Weights of a small GPT-style language model, trained from scratch on English Wikipedia.
Size: 25 layers, width 192, MLP 512 SwiGLU, vocabulary 8192.
Training: a variant of Muon for these matrices, 368M tokens, 5617 steps.
MLP neurons of a small language model. Each row is named by its layer, matrix (gate and up: input weights; down: output weights) and neuron, and shows model dimensions 0-191. Each number is 128 + 32 x the weight over its row's rms, rounded and kept within 0 to 255. Numbers have three digits each. A neuron's up and down rows have the sign that makes its largest values positive.
Before each neuron's rows, "fires on" lists the tokens most often at its 100 highest values on Wikipedia text that the model never trained on. A number after a token or word is its count.

fires on: "em" 21, ":" 16, "rom" 6, "om" 6, "um" 6
L11.gate144:200186197120124141159163131128121114133132126154128165115088140128164124112087138090166098108095136161117102161109126112129145137112118145132107119160108196147097119127107147052155184098169064106094121151138146128116190157111190157124156091136123108122191084152164173096120100110143101147113084111136134158133151088098128131137129130128192116100220119104143192167111190111127072149092128175130167133158086158127117091151113086137129113056144144107121083142049131079175123138166112139159116150213174150159105171148148149100158017137143118097186121149118106078104148106103108113
L11.up144:127090135153227156107075119178142098151133094118103113152122121184094105129117137112106165105076113129137045127083103094176150104089102112114118173126069128089134156145146127106147134100083123145161225153112138144032167113112135144133110071125134148110164158113123128112154106108143155119184139150119142152204104114143107182121101101101167164166194161164135148150113126173135109189131130126176105102138098049095101175134111093120141106090121124110142166195159132113133123106123135125160123154183187122090087146130084161070127146133122198148155128127156146067147160059115167167
L11.down144:156121123103090124144129138079130125077133103091095158103112087155137102087127125134101140121102169135143102142116136110120144115136125127131102143148091060154152159166134152071187183113090149195075083142073150134125124160129199135100158104103173107153132136133130105115114146113168148156079066141090078098164065077138138176098142126154146116119162120082157186182151136082167095127132149137129101166128118188145162056216078070103129149071175096174095101138147128078149059149120120170185120127091123160157160120134109116094192114110189160140128061137126106099113144053101115131

fires on: "\n\n" 46, " and " 33, " and C" 6, " and F" 5, " and K" 4
L6.gate372:149064113165132093136179146110147060143127187148107108132155166078193162130128117133123160121176197085126108170130111084073154070146083158085123149087179131150118139071094127128112056108197141131123109116124140143192033079100171123132134101121172083169167113126082126149093118118095154113178143170132107118102074121094103127132117146200093139172108067125164116134151102116184121144159168105073080093096099122107112065170139128116118149126091128083114135111118129130145136156127131158123151130112164097079146093087105130200095158126151150131110084141040144124099142137090136125
L6.up372:183120202124138138141122134128160072142078130148146117128150172119153166111121099130096157137106074124171049138109107145111162127139100084095108086105175044128078175076120129129170064129124113207132111112133220101146031116132125097104079163106137110137161165170102117181113092092077135084090160143152107135096084127134159093131081117103133142130119144166120074099097109156111175193056175114094122111143128190106114094122206098148106134135173124111124151143171116125142158127128111105151196102099159117134144129083102117142141173128165166172155155080134135096141148127101110131
L6.down372:165175155113130132082111136143134121127066119148159106170093195160115137141114112156110166121132063163167073130092112152107156135134161096132144102140166115159067120102070172145137117140101114162102157045144180093140108100132126110096098174158126188135141203187158101182112153111098162130097140141171128139113158119171127118136087127105127131091155163149114130140088124191154148193061152094156173098154120157097075111176185125131100120120180163124134079163165101132106098118151102130204219138117164101118085155147089121103186157135204136175148132084159100163160161110108123120

fires on: "\n\n" 47, "B" 30, ", B" 7, "== B" 4
L8.gate315:133159132163138106139125172102134078084087159165154099195069096120124179068135159104122170153148093156091151113141125114112083108129137136140156058171123133107187125106173154121053158131056131096140150107166091175092126072121159126163094082119110090095103136116142139131111195138158099139220154126124110129162110166170085114123107146174189122139137118107130151209134150117108097103113151154154112107144128136089080147158153127130085141161111144186152064089113109152134070161126127141156077111184160092107110097142145183058156114145124052148143101101155128124131136188106135195
L8.up315:102129098157148151109108085091155102048072170128155105150113130157131102124115119114074176160137096161097112145170112129132050168146166104137201072128166181098094200120127126176024141144079116142147174132144138146170177103145104167091090139121049126167121161193149108102119121134150126116187091165118141129110090133102112053144156122119118112154161115096094135153133131114121094086099187161107123115083143121129061169102088124121121154165137141178147060117132132116130078166112112134161114100146105129140167097138175175102157119099133060121136129112132086078126090085157173167
L8.down315:142129080158132134130113105106142114098058146073145108100149130139143106140124102120079145138120122186124111164163138144114083147144150118172219106098180169123083212165120137177025117146080122153157180111105152127169170114139098172084116104121059167154105131226156069117158120130126122134170117157116137126090130090051097079136162120115102144161129123109096109135111103133144083129094171143116104120034140124147087169085097144138112123176135176144139074131131128092135108129133144130157156112148120146167152113133147168132167110087144090158118127103104103111089058062172189103

fires on: "\n\n" 92, "\n" 8
L17.gate2:087161163120124123163120148155051063179128150124131111095084125132167146138153150141126090101150082071175096125146110096067126109111155170059105114147189124070131117080139070123126096079140092160044197123098110171146103087148137107164097125167199095125183121150133145113162124073116209131122136154160169123125165130136128136123112187113132154106120114098191137156118096099111089098123142138141136115161097168124145127126106108141146121160158114156138132160148169098073052111077157132087192086133116168166181101101104089096124092120140161074100142137211136109126170143128100102
L17.up2:140139124117125130117140137106236125127107163148171126158211158156121133179118149147094086167174172218136073082128193134160118142164141134132147205100133145157116106100127151106119076108089145163158130116132160090177106174131117157125134138130168097113138068147103097098121121114072108101107164193165119117204109166136145125133147094154146063173075154119074127124097105178100083116094188095091105106179129143139088079130149095169078166170116106123148098082161116095123128140159101144135108127138137166110136123170204122095142137168150181127156118133072103122184132159112109165
L17.down2:158094192116111166144179102140116087128101193118156148131176103143116160148100148123089145134127126080183098089133095117147100111103106122114176119134128131071155131117060110135105146100166113185093208103091107185124085108120129117187102156173154140078172129139151148128106128084072109118122152128138182078171173177154113145156114149100123150111123136209166165118113106064137107132117136125112146119185113151111081192144132097166135078100166146149112154113176118135076099070090165139127173116049170049154178121182164125105148115133188116085094118123172112115159155176133117101

fires on: "\n\n" 94, "==" 4
L7.gate23:174133141133173115108120163199110160180116149171104092141131070123118116180186119102104174139143083176151181106136160143118136091203106105143118082121150124132147057065148191136068136137136137145149104065112165152137101025103156098119080131131130103081171128187116141113153127133109164142172154115109142104120138062138145129143115162089143135095160072157127133177132077202157115084178101167169086113158105133088138117158119100167147154100132111148167119084086175126156137149067126161096155148106156110094163148148088119161099124154153175097166137100202102123142131118126104181
L7.up23:132127119143122139056130128153125129146144134133171156172146062064142108170110140089100196130142102176137171128158138177163113101110080104115112090137137160176133084128154192140053137146137143157134131097157201172156172080092078152078080145167126136138150131129177137083141141130160122117169126150168175116158148072119149090078145134099085111134164086141190140084135069167166105136176184152142144060139111083124087129129107170107111091141099114169179091143098080100147136171109092177147106173149168140123180134163067165161166165137139171083115117122157137089168126100100097159
L7.down23:149113096139088131042150104145129113124107163097189109144127064096152101162095127071095160152118104151128136116088132157142088095093110096105099097158110158186146087134172163115074153147112152174107139109179189153159181125089060171094097160162113134140105162118151078095120156127161092118171143174156152144144162072122159077095160143112123080141167120122150133090176071142139095187156210124132157058105132055125065147127099215095107103141137114148175061152099084126116150146137103178158099146122133137135139123159096164125164181112156141077116127113164136097150136127119112108

fires on: "\n\n" 30, " p" 9, " t" 7, " h" 4
L17.gate290:166131118091109161088142128126164069183114078138127095087113129092091142103159066114091102117180087130071129122130176201100111186069107092138172067134100092180111115168187145163127127098141138168149157151197131144144108104184178171108135101206108134074158124143132116094122091126116111159105127117142172068166185112169096107112184131132098133122117088090080149182152121111120098116115139145149081117129107150150096140106159067103130132152138136164124121132104151079156119139070077095088170103109175155134166156141158026153110165181119112117135083159115147086104091118139137116
L17.up290:204118108156150195110134122159134163110177123119109125162121162141147197133138097139114105154143088123137119091183119126166194170133086154132141127115113163169144105142151087130198117152116174130154087100172109179123149122099129089070117115130108086082140105087121165138163136109130147072152143117077148122136147128166068154135118158087066119163096095099127115124173101160175118153129170136067185127180131046197124168175180149150133089134103167145107154139146145177173136153106111148120147135133152197083118184108110132146160199067165100086146116074112128086108077156168085112
L17.down290:113150079144108111130129131130115169173148121095065138139110163152144137203092144139178146152090117068137137129177142164099133169142140169085136095096182145173193121109137104032077155129130134131146153110102105169154121168149102152101156110181185146134141104126151117090051122138142142175186116147078166122116118140107095114149139121146117194167079120089153110110148143080158140155103139088151134148095174150081100177167167156107183106170108128117101188149115070072058105136177136158127145103090148134175136108116162155130075119101141091119170145103082176207130186128167152133

fires on: "\n" 54, "\n\n" 40
L9.gate202:151132172145079126143121142141153102174064155114155101171105099181134149218165093094161189185099122172131107184093131185137110098138127122163154164135175225114184175067095111117120131131101097160136112138099139157140104138124088095095122149140124109105167128102199108154124122122158105172198104142141137113151107080080187129125117111118126143147123084199196121152120086113111100126141162144103150093138115146074101151091128116126138153163136070171168148095090096140173146167088164122182145116094140189129169112118066132092163141195155125153135141090137111163166160107073127142
L9.up202:174136139222094141106110144153168053141078179166159149155144116205152170174174123163105110132162116150153145169125137191111116138154118113100116175100172123136208176089067129125148113089113112192146102109116195133128107157089108119079134141152142103122125129124187114221104151137195156128202165154119155132141106081091144115119127091081156097137124117171174148131130039136123145101150170081134108110145087168079071151150092157135126152151129109156105141140114100158157114091140159113120116143139122148111186050148082116115152137130160118151113189097118144107128102152150129097
L9.down202:122134122185105118099117123172165092143038146119112095178131084158128194158207105112107128108165107123171118159107133156149120147144097096133150194109198190126188175074094118081117162106140146232102151109134181117166128129127090158114139128142153088124165120115164084200077103116133113138229132172152163132134146100098113131112160089123131116132135111179170155148154056137128114144132181110108125059102121156083072137159127149156076138188149111142146134119128123178122077118142145153103150103104150151101169087126089142092138130146173103105133167109102092128130144159178144111

fires on: "′" 25, "\n\n" 14, "uz" 10, "osition" 7, "us" 4, "–" 4
L8.gate388:160081075200206143130127112117101100152159183160169098164113094159057131135123121153119126112186130123128088137154131119109103102165075160113102094157129124028130109130157099064120143148116094170089125135161148145166062073090128130154087091122112064111156111158158153091085149156132150133141145149167099107140153138176210147075081111146164095085121146094156118108096168130123120167079139119132130147121100103118079134140071114197071142168139115194131091161156114097144071107116143089129104160157188128120118179081099152126125130127099074186170106103113126066131109120124144128
L8.up388:125132154168098090137137159143137121118034100100113060113130115178073122090198121095105127130156151114170189110158079134118105116122129114153120165128111121156052184174113133129126121109152175192131140134133113108120146152122167127090166120165109063152129125188150108110106079134103119112129171158130162137051140163085196114164096123186115116098066099125078145114112146130170152108090163131115123091101071133112095124108134073175133164090106143121151109095182122068129141073168138109112110128092135108162142210139185159122140156127103130131100166142051100069162116132173059156
L8.down388:137117143129083075150101171150154117098046120091108078118132121179094144100166110118155149108156165113174180114167095170078130146125115113149119164143133103145052189155105144176155117148122154153116143177114089121135154149115170120090157111188126051160123143187137118090100097134113075150141145156116131158063119106075125128150121094202130148096112102148111152101084124111137125098070150139110128099071089159116133128102127079187157151074098131068143094112152131083148158100194109097089112132145120121127163230149175163119142132148131119144112149148051121093131108125175052182

fires on: ":" 57, "′" 12, "°" 5, "rom" 4
L17.gate211:149104167118157134074193061163092154171124107073130069075138190088176111127100062132150109160134154128111054146138164123173054137169115113097066148095117205183126127135136108107094156078153155147141142128103092108123139165154148130145103090061151128101113141110165181136120162116128107142129086117096147167126132099159087173156119105124137159122170112097170151165128153105081118095176142121114124147150138128137167078194139134152123093081117173145116122082095108089092147056150199154089120173154119121141115113119056129156097089102139109123111092172088058163137163116157104163
L17.up211:172069134162095142134096113141168140162115172087181093063108109167097132114116121126129075100137152167032107101153164155166124116180121062160104045220146148106071116139121106104153114096093107165151104174129139158096128119102121178160095054132146130072170119102140109122108097113141150120157098124116137145148127101168145080111119112159175158074166175123155132156108166092143138130142121116162124081131114116128120110109132065135115142074135171185124139212114103123136139114087173120126107171119161104099132129111140161172042110155117150186137167205161122152156089128128073109
L17.down211:125124169155132193079128116197160150160168106128115132091133162119142104083076112125119133131096136149116081101080085135146067114116125155106098108133118156157132143191171076150164125094107094088137098118117088116144179108152140172098122115125146067120071141148146169139129126154114084171129132171098114089128108149130079123179072134165120147121144154175176174091173125162165092076154211123116183184140126123127140158187168158162137163104051120129107072047105094195101081109077106168077150166100096123122076099125116106127182143089142125109155127077135104134127162167168130156

fires on: "\n\n" 64, "\n" 36
L10.gate178:094139116106107100066172145188122106100141144134155121120055134107144095137134153139074141113135086150189178109155143075096177094100182133158190117083114137141145125148162176117084134122139131141152102106142176138136117095099079137170088130084154095147102135127201091114180192122116111082176166121086147123085073100117128091140135135106163139118179169135204159120093131121148146127151150121155138089133143194084137143144160112074113119192150129096085172069159074128127135169151045160146085096112136073092123147124083134191138144167184081113142152163138119138127201164136139100
L10.up178:088059161176122083090152106143152058137159100135125164155109120132141105173156164083066118151139110160176170150148152112091168130105090146185160112161135211122119108118132112135105151090106136106117114079090180087146116099171089147143139145141114137151179119160172119119155131075134095188191154100105102096089066122133124154102150159176137106138144181140202101120115112094110122145151174193148145108166109130069161175135151110107146101133195172104129103076098126145098129124174121133098107117094104153084138146100119055171102117129145117098153109077209182146115141148187153184
L10.down178:052078138152091109109163117176169101134169135130111111176079128134143130128172175069119131118105083167162125136074131120102100136126088157154106142173169205145083139113109112139088156108115154159125133060118147121193113123161090150134122147158079107171195102197156105136122122090130085163167125087132133137084078156130150173143157144162130132123158156094189090081123100122111094157134204165137132116150143136095177171145148118125162074140215140128162126118112109188135083092171148170067092099104118152144115160149144101218111131104144115107146103102164157123109109151198152171

fires on: "1" 18, "13" 8, "12" 7, "V" 7, " my" 7, " V" 6
L15.gate209:116149129134131098143128144124126127143184140174149149159189144163109126175114110215156078143157126106189159165158118135097099092082165162064115182152118070194189088105117130189119162107065108096159129106080110096133152089113155096157112115107155123109116108084085119109144130167149125151121158155107129108151138116133127198148116135155150188104094145144139119095105139174066163133134141161143113141061130081158142153137194065151128118144154077111107174062165097104086155146107187085112101160095065070117157131168136154097156063191125111141127112148131096153135187159090127096
L15.up209:210165161124130082111093161141102184144087139140118095145178130134164122154105157190121118125160150072073094118119082132133109086115089082132167137171165051117144125136087080144153118172124108103177137061138110118119095142124177102126155130132136061136093118055114117151113099139111141075198130198127094149080108131109100127138165163116072121096094075156103108130122162164142125168099086132116167096149162088140165152072128125119115168104160090069128031129135164120158160079134134091123121137081089096133169153107177099105192110165109133127152113109175161104125138148150068088
L15.down209:094130080116197122095169134139059097128241145119098136134182131176147090110059161115141102095184108133102164133122111162100177114142139065102099102163130086128118202128176133148145166120128107135155152181134119119123190132159109128122127138161111048114125100125143101128091093133134126152113127079108123120180123115082104129127162128100127116159153153110137131075147071142115105134127147089078085145090130128129087107077137115132147123167164172133198115133090137145174153033116086119110159201188155141181152122139104178190151101162161071104148113101173141116167153117157086141

fires on: " Pl" 31, " pl" 26, " sl" 22, " occup" 5, " maint" 4, "ed out" 4
L6.gate271:144125141140152144074189068091159093116181074137141147175131110102116130146151056150161151103139135098144132099138123190139125147141114118110113143116111140100120073166121168075117135098127135126144081143180096127174111195157177050111068122122088113135104105086161164151171120160126058146130126075072127187201117128152095119139110120098148089098143150112156149166123054125145070156152150063147078131163116133159084094129148099142074165093083120123162100077125082168176166123137149159105056126090137127118140070118127136079129142119154145124125150102154151135120106081033139164
L6.up271:113083135156183116109147077051172160122164165165179102164118115142126151060193117113123129132100159151156148169092109154128185180167131178173145103084156191109095087111153151158155154159102121148133100056179104108126171130148151099094133162186132127149149149095101178135149167093131152110136121149126170139204181147144153101150128116099141159158165116159098163065131129157083088104101151097098065086188119126125103109138188181123146164129093152185148097104143090157108135159099181085164137136100173147154166094141096145141086098100127157104137153121092144174161199139105112124
L6.down271:106081136141160055127174095073158148125169125158152116150137130140131154063147128091099116117125141157147162176125100145154167181189171165193149124071138173080093088124143106163175158191090114127135128076166122097116171144145146107112140156189122104141134165136083157148144145107108160120130091174173190117176187169179140128140165144105124158158148129169070141061113134134104103146130120071148076100184124125097105095139173163099148153131110161211137083123164111148089117156111166077181120111088186125168143108145121132146076119112131165083134156126084157168170192121131109110

fires on: "\n\n" 90, "| Preceded by" 5, " | H" 4
L12.gate123:135145126141117142141110103119153126101089187152101149083144139110109130131073104109126168075125125158145120118188148089113123134133095162140182112096104066085109103140123104156052141148098124105141151185136116124140079081090154121203099150147111161186131144143126119146170156136126205124170161204127169109162111110132109129085170177174083157190075140108079195148122126133138132113142163106139138108144136118068132139127084142180136150116105114140128111130153164088161059107116126126148172145091154070044188172203073104144143093163162114126141100075163085176116126177182094140
L12.up123:166150153108101110122101132165136078163185192116134131071120126172125116148057134135106132150184134175101121160082085153135152127092166157131140168136131159127086181104098093119141090140088123136081121138131127105160144137178088130064107128110122161157119119163129088132125109124061143139121170190047133154125093157158201113175133109155102168144099125149121072136147171143124141108096170141112106092105107112095070081150199085186111112084133148167177147080156134060153105172087080153194186144082117126104157122133152112102089143158138108112150197170099130201168104143143108098
L12.down123:121103099106099145137144165169169128136100087167109107118132119164140181079095156108136129148144140141170113173146105146163091141106146141119187150092165158064125104086035197149133078129136121166100167145141068134156122090136071106185175123159140136138145116142134109110153130085126149157146111175129155176141083150137130100126128137145119118101118203170122085148121126115161083147070181099171170116094146209099100120122137141147137141131178134171191064142059132077083092131081122082113178167114172129139154154169086138123154122171126123180134171150145054135131092157185062117

fires on: "\n\n" 57, "\n" 19, "." 11
L13.gate448:143243109096126110129139140130096101155122181098124134130149133178137101107125105177095105102139147216199141101132154101105141163081183171123092071134132140099135117151101094114192122121173112101126174120146167181166169139079172097119138141153145163165167160112131112144127170060122162147171117151122188086148129087156177133082134155151120128142161093112105103157127108093165127111164199149073108101108113122121125153134116112149078176097166124135125172073101116146081098171047136174104112166154125090173129141143134066126117125097095150152165140138098164124092148225142144107
L13.up448:115185135138130120110154095085171152130116144183141118090139099164144077108121114079116112108149090207099155166104132204138117118108112159197129097153162103187084125114156186141099148148055162157181170108121140147135099129101153135129094101135172162123197127166068068098156139133114135129175100141051155116162088093186127159149142085119081176135107101154140142128120104099123061084170186151119130148159093102144173131137114081131136081143113155116108107077145157197139110083106117118104103114129149099123114187150153090128073179144057154091163159133094118129193106109144105093
L13.down448:168166115107131157160080163132149123162124122129136164164111130133078126133154140107139133086083144199153176124157122125125133106084124188153089141160116112159117125130062110165121148109104116132049169087136123164162053114145181141096098125158145080082149125143090081117130156157167135126118155154110124147163168138156141101017121108125130161157168135123045170125151091090153104152166216104074083173149108095124153188121133087128157127141095109128139115086149093161103066105107144149147084116079127108187141124099095083114142126148107186073183205085100139130130121129092102163

fires on: " Pl" 31, " pl" 28, " sc" 15, "Sc" 11, " Council" 5
L4.gate441:113122161146088122111140140098154124172157131164142084136118137095151114111165084157094144145151113175119135118092157158157114141107164142127193099115141136101048052144210143134104173096154071145069134182173061147110148186142193147088182120195144062135104147102135153139161103107094115099179162171129171135181076123129157123075144104102135068117151169130145171161145176131104082164125151139096134103174140106106063080131097132158090172102135179092151178056098100100125105164123106096149108125117132121115107115113114153138179106162169130097105140147110111131136102074118087195
L4.up441:142136148153115130101143128097125163169167115142174129122119119095106117133168062136125140120087070170138133124111119106152097114142147131115176122129158212114051101138182138163068184129120057146058125154155124101136124179133180098133160164148168134150108126104087160184143111157111138132178154180077175138156123073099160110088125080104111099131124146169160118140189146163084069107106126107131123120123106156159126114126148123182138153127157130088161157056144108130168058129156138147120141138103186177127124116091092167127174096150156226082106130123116067149082152071126122210
L4.down441:137157156158111101115156085118117178159146083143182155101101135087141107126129075132148148127109077153146168125114105131117115132164141138116187158157118147106050105169160136140072209125118073135042157115152144091127134164118163123130178167138160119142090181116122143164147132134124148109207146177110214113173178062106153107104119098099096126125100140182141142105198125137077082077116111107114133116143114147178139097133128137151130161083158156129175170091137101096139082115155148120120132129091182208123124118089118124109120114140160228083081112138126057165117159099120124182

fires on: "\n\n" 68, "ist" 8
L10.gate236:186095177127138144072128158160120067161115190144179161114131106107107150151176112113061112149127175118116147124097105147145107124211125172137108064069144206149148178146143134143102093116111136111141108091169146201149123037047106163177174077104125119126130140190155111101108167115091113195170131132143085107052101156096104097150092134144130085140155084090136122141127165140096159146128138141138114079177117181091113122175117105111095152145131150155169121168135109111115169151107122156130126146107102094131132145126153090085094147127162162104126098186070126079126100186126088109
L10.up236:104126113094150051123151132104126091122121127088070102144105162139095136084085110071099153123116103201136184207077172138138148127171121066136199115119183162103122204177156148134098163058066150138140144179117152127130106165151160111152096144146155133175145116141100096116172141090128110144167136163109153123118084076160145129221151130096129123107198122108152143130078149162068192149091142161079110126147159110093147148130111096104140129110129141126123094086184190111081158098142116157105147103136191097139116120122149156117101166109155082171175163150154122088163118088155125131
L10.down236:143105138062154114085121163127083128166120160102119164155130173153111110121124105062103140108177094193117164212103122165164135147160107124138133074138148192074164169147147170129098110048075157151161164091095123147141111092120169155123098084117165097141193108149106112116146131140168079174152128127153134127071075119128137112206133096103101155116171143075133175157079147124054167104105168148083082098123164140118129134124137086099174109147149170115111067115146177110082089130147122194107123109091149099199137093121162136125105137168168154155158100138131074118110089093105100105

fires on: " |" 37, " and" 28, " (now" 5, "o |" 5
L7.gate258:127129198091151161077101114149174095162150121123165126199158126124112063129152045129130163143162140192163150073114109110068138113079089129144113116100203174156127112115180063114111118118182094141127058056129132155133129061091151071128156146111148124189137076162149102106168117162055132118125069049159092154126128118125121069140134161132099157167133158148091105146148126099188140121187133124188106126109124161127156168110114102158091134148141133132119095062138147101174128152099144149101159099111148160066133138124120089142076083094154125110114117136137132161162115144170109130
L7.up258:161052075123107178135172145131145128120119120153121165141131112141158126138078077122117125047107064147113097123127095152130127126146112134147126114167199117138163080123192146098148103083149125143141118066173108175148062023125172080143131190082174153187166158154128120141097098084134123088120137154082101133153096146094096134144115126127073091102133150153120138131159142102134121172158118113139101099158096052123145158117043110183160151141144159092181118124074096089134128118135136183132125098099131127093137090121112097112167127084142203170081100110115159200139093094161108145
L7.down258:161080085168104105165216133118107151089104138143126155063123130145184151111089154091127103079108107064079062152120115141153135119152129112157138106205128098127124101092126176106120139095100114162130165125157112145138091112140134092187120170090155144122152190109132154139090088046178138101124146233061120131167108143100141145123104094121099094095130135137107141123149147122063133190111116103078087090177118051122143123130080155158181144129132164084173189183094105130067133091162113154130117113100121079135122084110128142100197125097125154156115152143115145161127138075108130131

fires on: "- D" 16, " b" 14, "/" 8, " ch" 8, " | D" 5, " | B" 4
L18.gate426:122126194112137067100147065144114139168113123186133132103143172108125066120073131087112114120144160092113113109070118094147134128109171110156189108124121159137166131169186142150146104155130141112181097099103168139079174114082113112166143173121123155115174153161153168129125207071078107069064076161127153138122142114104109105181107122102136174137117096138088130072102152147067065127157087102194124100130117155077113122100116139123142125129169172101193136115160151149077133083093167122098156161198146153156142154110087159133117192102119144132158136145093055152089137154077086108
L18.up426:146098137200124154120135106123157121104120127171155108114109157071119177138077104157131108114142138091140060187145157194093086091105101115076123126147133101159179147130206104107131144206132110163078100110161157141134101128128149139060119116073162143139098183158150088137186171197085101185069118155110151130134145082075152163150142072104188124112137210106171139114157132125110115125135071147121148159137149131160093134087177111158117155176168107120142093108164174122139108149164108117130154167143120104124153141146034192150142138143185096119159130110130107177117157128120173087
L18.down426:137102133147148088115157137107078108148142139135080112136134135143143128155170109128092091132072102175162142086150103160099071098113129157108093176167084157116112132095085147115081168125140152155093100126103107122117149091187115107090112118126122070176174151134146116101137142067162070176105143165144060109164076156056115098095171127177100092144105095113094138145129113146125182071158120174157155180115153101145109165104164185095137105119114166130150144121121106150042099072126122144135162147240113163115166114091179131166171143112147193180166108135147098143068092173105139094

fires on: " g" 25, " Sc" 20, " sc" 17, "Sc" 9, "G" 9, " car" 4
L8.gate414:150105122172153115061132183067084060182119137149173148172071146092132084129059147183126120143129063114124107126069114147116129062123141137065105142099108139163135148158118160124170129163128112148179094087155125178155117131141161121104150075107076100161169103157114149115118212191137149130131151166157124136129126154183117160152123092179071068097125130191163145119127077105130121094108111120108140163070108091131126115149142073115074140137072103099143149084103123131091134122093170111111044154097094179158160162104119119168120125148163126123108118178106125131124100127119058071
L8.up414:158156168105156102121101086062134192126078127210147140177152110126132145156123077094148124124144105117123109069088137162119158192168098139102049092094177169122117140147140148137149139138169124119141097129109083126097139124092180101100120131136111128115074096157167113187134077181170180175149104109180127138128140137082153127115127088107128141163144091185109098161165097219105120087176154114127153082109080142069104116065120190154183148142191184189138105095068147130131110129134134104158111097113121158131106154114159137114130076150119159090069145137164106154104114143131080172
L8.down414:144127143126117075111107104080163123126115107176144071130118086123103119158147139121137142109158087100185113083125166140119128073163062160138151046118168128133088175106086136108115185169129120148091159152083073143098134139110167095128158153198164140152010073152147151177088110141156184165170086145159133129120135166107168140113124085143100162142145094192092134161184165142127080142121099091163175132176158136120151140110152180136130151146124148121134122118072160123109080131122167109130050114110135079083097118132062165128134070127135145109114127113142099221152166154130116155

fires on: "\n" 66, "." 17, "\n\n" 10
L17.gate154:169154180150147098143158163164156058104060139127098140093106157136135118112051134156090152115213144129152041091145142184113123163122132135103140095096114066123172125098114118080120163133138121153170149138130138127148097107110142095086152139089120157144144142121122077167110199089120154116166140145133159160148101131126086100140176134151153071180117116162118164139150096141192092106136171115108157095175085147059083126149124106165162094113090113108168142060095158121122116087106124166132134163042148174162155175082111140123141141145171124116155150173115137084148083218174140096
L17.up154:173181139120144182090134139176130102118098181167122112124166040164152143131107126129105119070123129135138091114081128126174143155153175144148162109129102125096131134122130079110141101121132135147124108149103149141153096141135097110191135135176155171169187153093164130218102086124153128146177131164158138078152178134091083133132184125130179091115180205131155123147148144149103119074143188130118110093119105081059144138080115219139109091120163174131159152166088092197158143145120087159147129085179120093117126171124108141139113172091134119072152157116129166167159088110179181080
L17.down154:169131119181144123129179167190150179162096180129118119113057130127127161165119137137124149132183125166181143092092127163109121154106143122122117108068100124152154114060113088084146117142101117171045188187122120142148101160092146109098142125140114141135136124137111086145114196090094144105131157208157131172159099181176069131154118113084105111152110135125092149185184153121191061221126123141070119094123129134083122097144102134164153154134115125119143110121120128120107080125146161104138161082059125133171190111182113173161134093087105142126153146165100060125128135194123104109

fires on: " Pl" 31, " pl" 28, "rap" 13, " night" 10, " con" 6, " conn" 4
L2.gate508:179135094130075121147212148141131133140136138099157146135067156157120167068126074255082148115160145136175169188107130105172103130098131139104125139181172107098084126174131093072127152174123151151069149101136114124119094131072155163149159143115161109140100171113103123126111108092087125110123142131092095156162167153096108164119093126086147086088160120119166165146132157111138058106129129113113136055148073136096151099138101198138082141100099130121135117081136070074139108095074143172108087081149115155103183139079128137085169097161102155144147075147118112130172115074145145130
L2.up508:152161187155079150135162125148108143115150133139188121112099181120132150139142070106146183178128080183123170108104092155119097086106151104079146098095190118177134070163141108086134168104096116135077124162113048088170079114113158108095131104186134118136079179067148138169163162079089119145145153165085143178080096075068132139168143098112146120126177107149116154181150148109117131130135133143174123067077071151137171127160103131062159154126154101158137091097179140128137070130107151120076104159201120122086124071086124142137157112183157122114122110125138105099102163138156154138
L2.down508:157135127123095125133209143121151161149119124109158151125064170135137165071117079195102121133138141134135166176123093147184082107134162135094106146164172084103110117175119111080134185170086165148057158130186103117122121136081157158131162134091160097150095190095104130146149126073056122122133134115095109175140143134087119127116087123082176082092160103155158176122129160109097050126115143115108113099141106120136162108141070188104081148087116116142123126060158095096125075087077156160082092082166102153105191141062127143089178095196107148150123097125097125114150127094155129138

fires on: "\n\n" 68, " that" 8, " p" 7, "aces" 4
L16.gate46:169186131147149202130092102119153139080220121106166139157117182170130171114108102073090097126144093084156129127144139107127133103154160104125111142135090093180144131131109192099132083130154119141128158137128162117096075151203170171142098121108140071095095094116100123117108056129107152164144137141099157087147094156132090092109137181083151131180115154103114143112180083163116166141129151128081124095124130144087158096137154131130080086133145141002116153094074190170092131141151183142058109135099126138175161120155120115166106103141136172122126148118142099155164143186127110199
L16.up46:088086128104123128155105056129153089119144145157184099069150092166118178133161132126099127149194146088139150117178096102159111151114080063141118100104134165119129175149139115092139181121086149124124120078151155081154114125021142117115130095117155148093130153077089143157090107091094123183109123127197129124078159155164092167121102158139077142100167092141144128119163170121214106136125157124101149142120080160133120204128178134148165131145130137133189146157152166144064069112154082179147159153154108110164133117143094065140084165135123139130110143108142115058081171195125148139
L16.down46:125083152133107149181131102090196157091112158148177133126143096145138103185106164125109168131061146096112160084104157101111148142132089117081166095145139117204104087097178171170170152125151133129161135109107123181168119088155092142135105152146089153073143071155127153124062068193121114150163163197137108078131166141094115111186143152141168176112150105097147155144115134126130155174060154137118131128121159071139084109166093137115147110145098131150121159129087086160138123126164158085140166113127094078157139109114081146148075089143039125111178101077096205182084149118118150120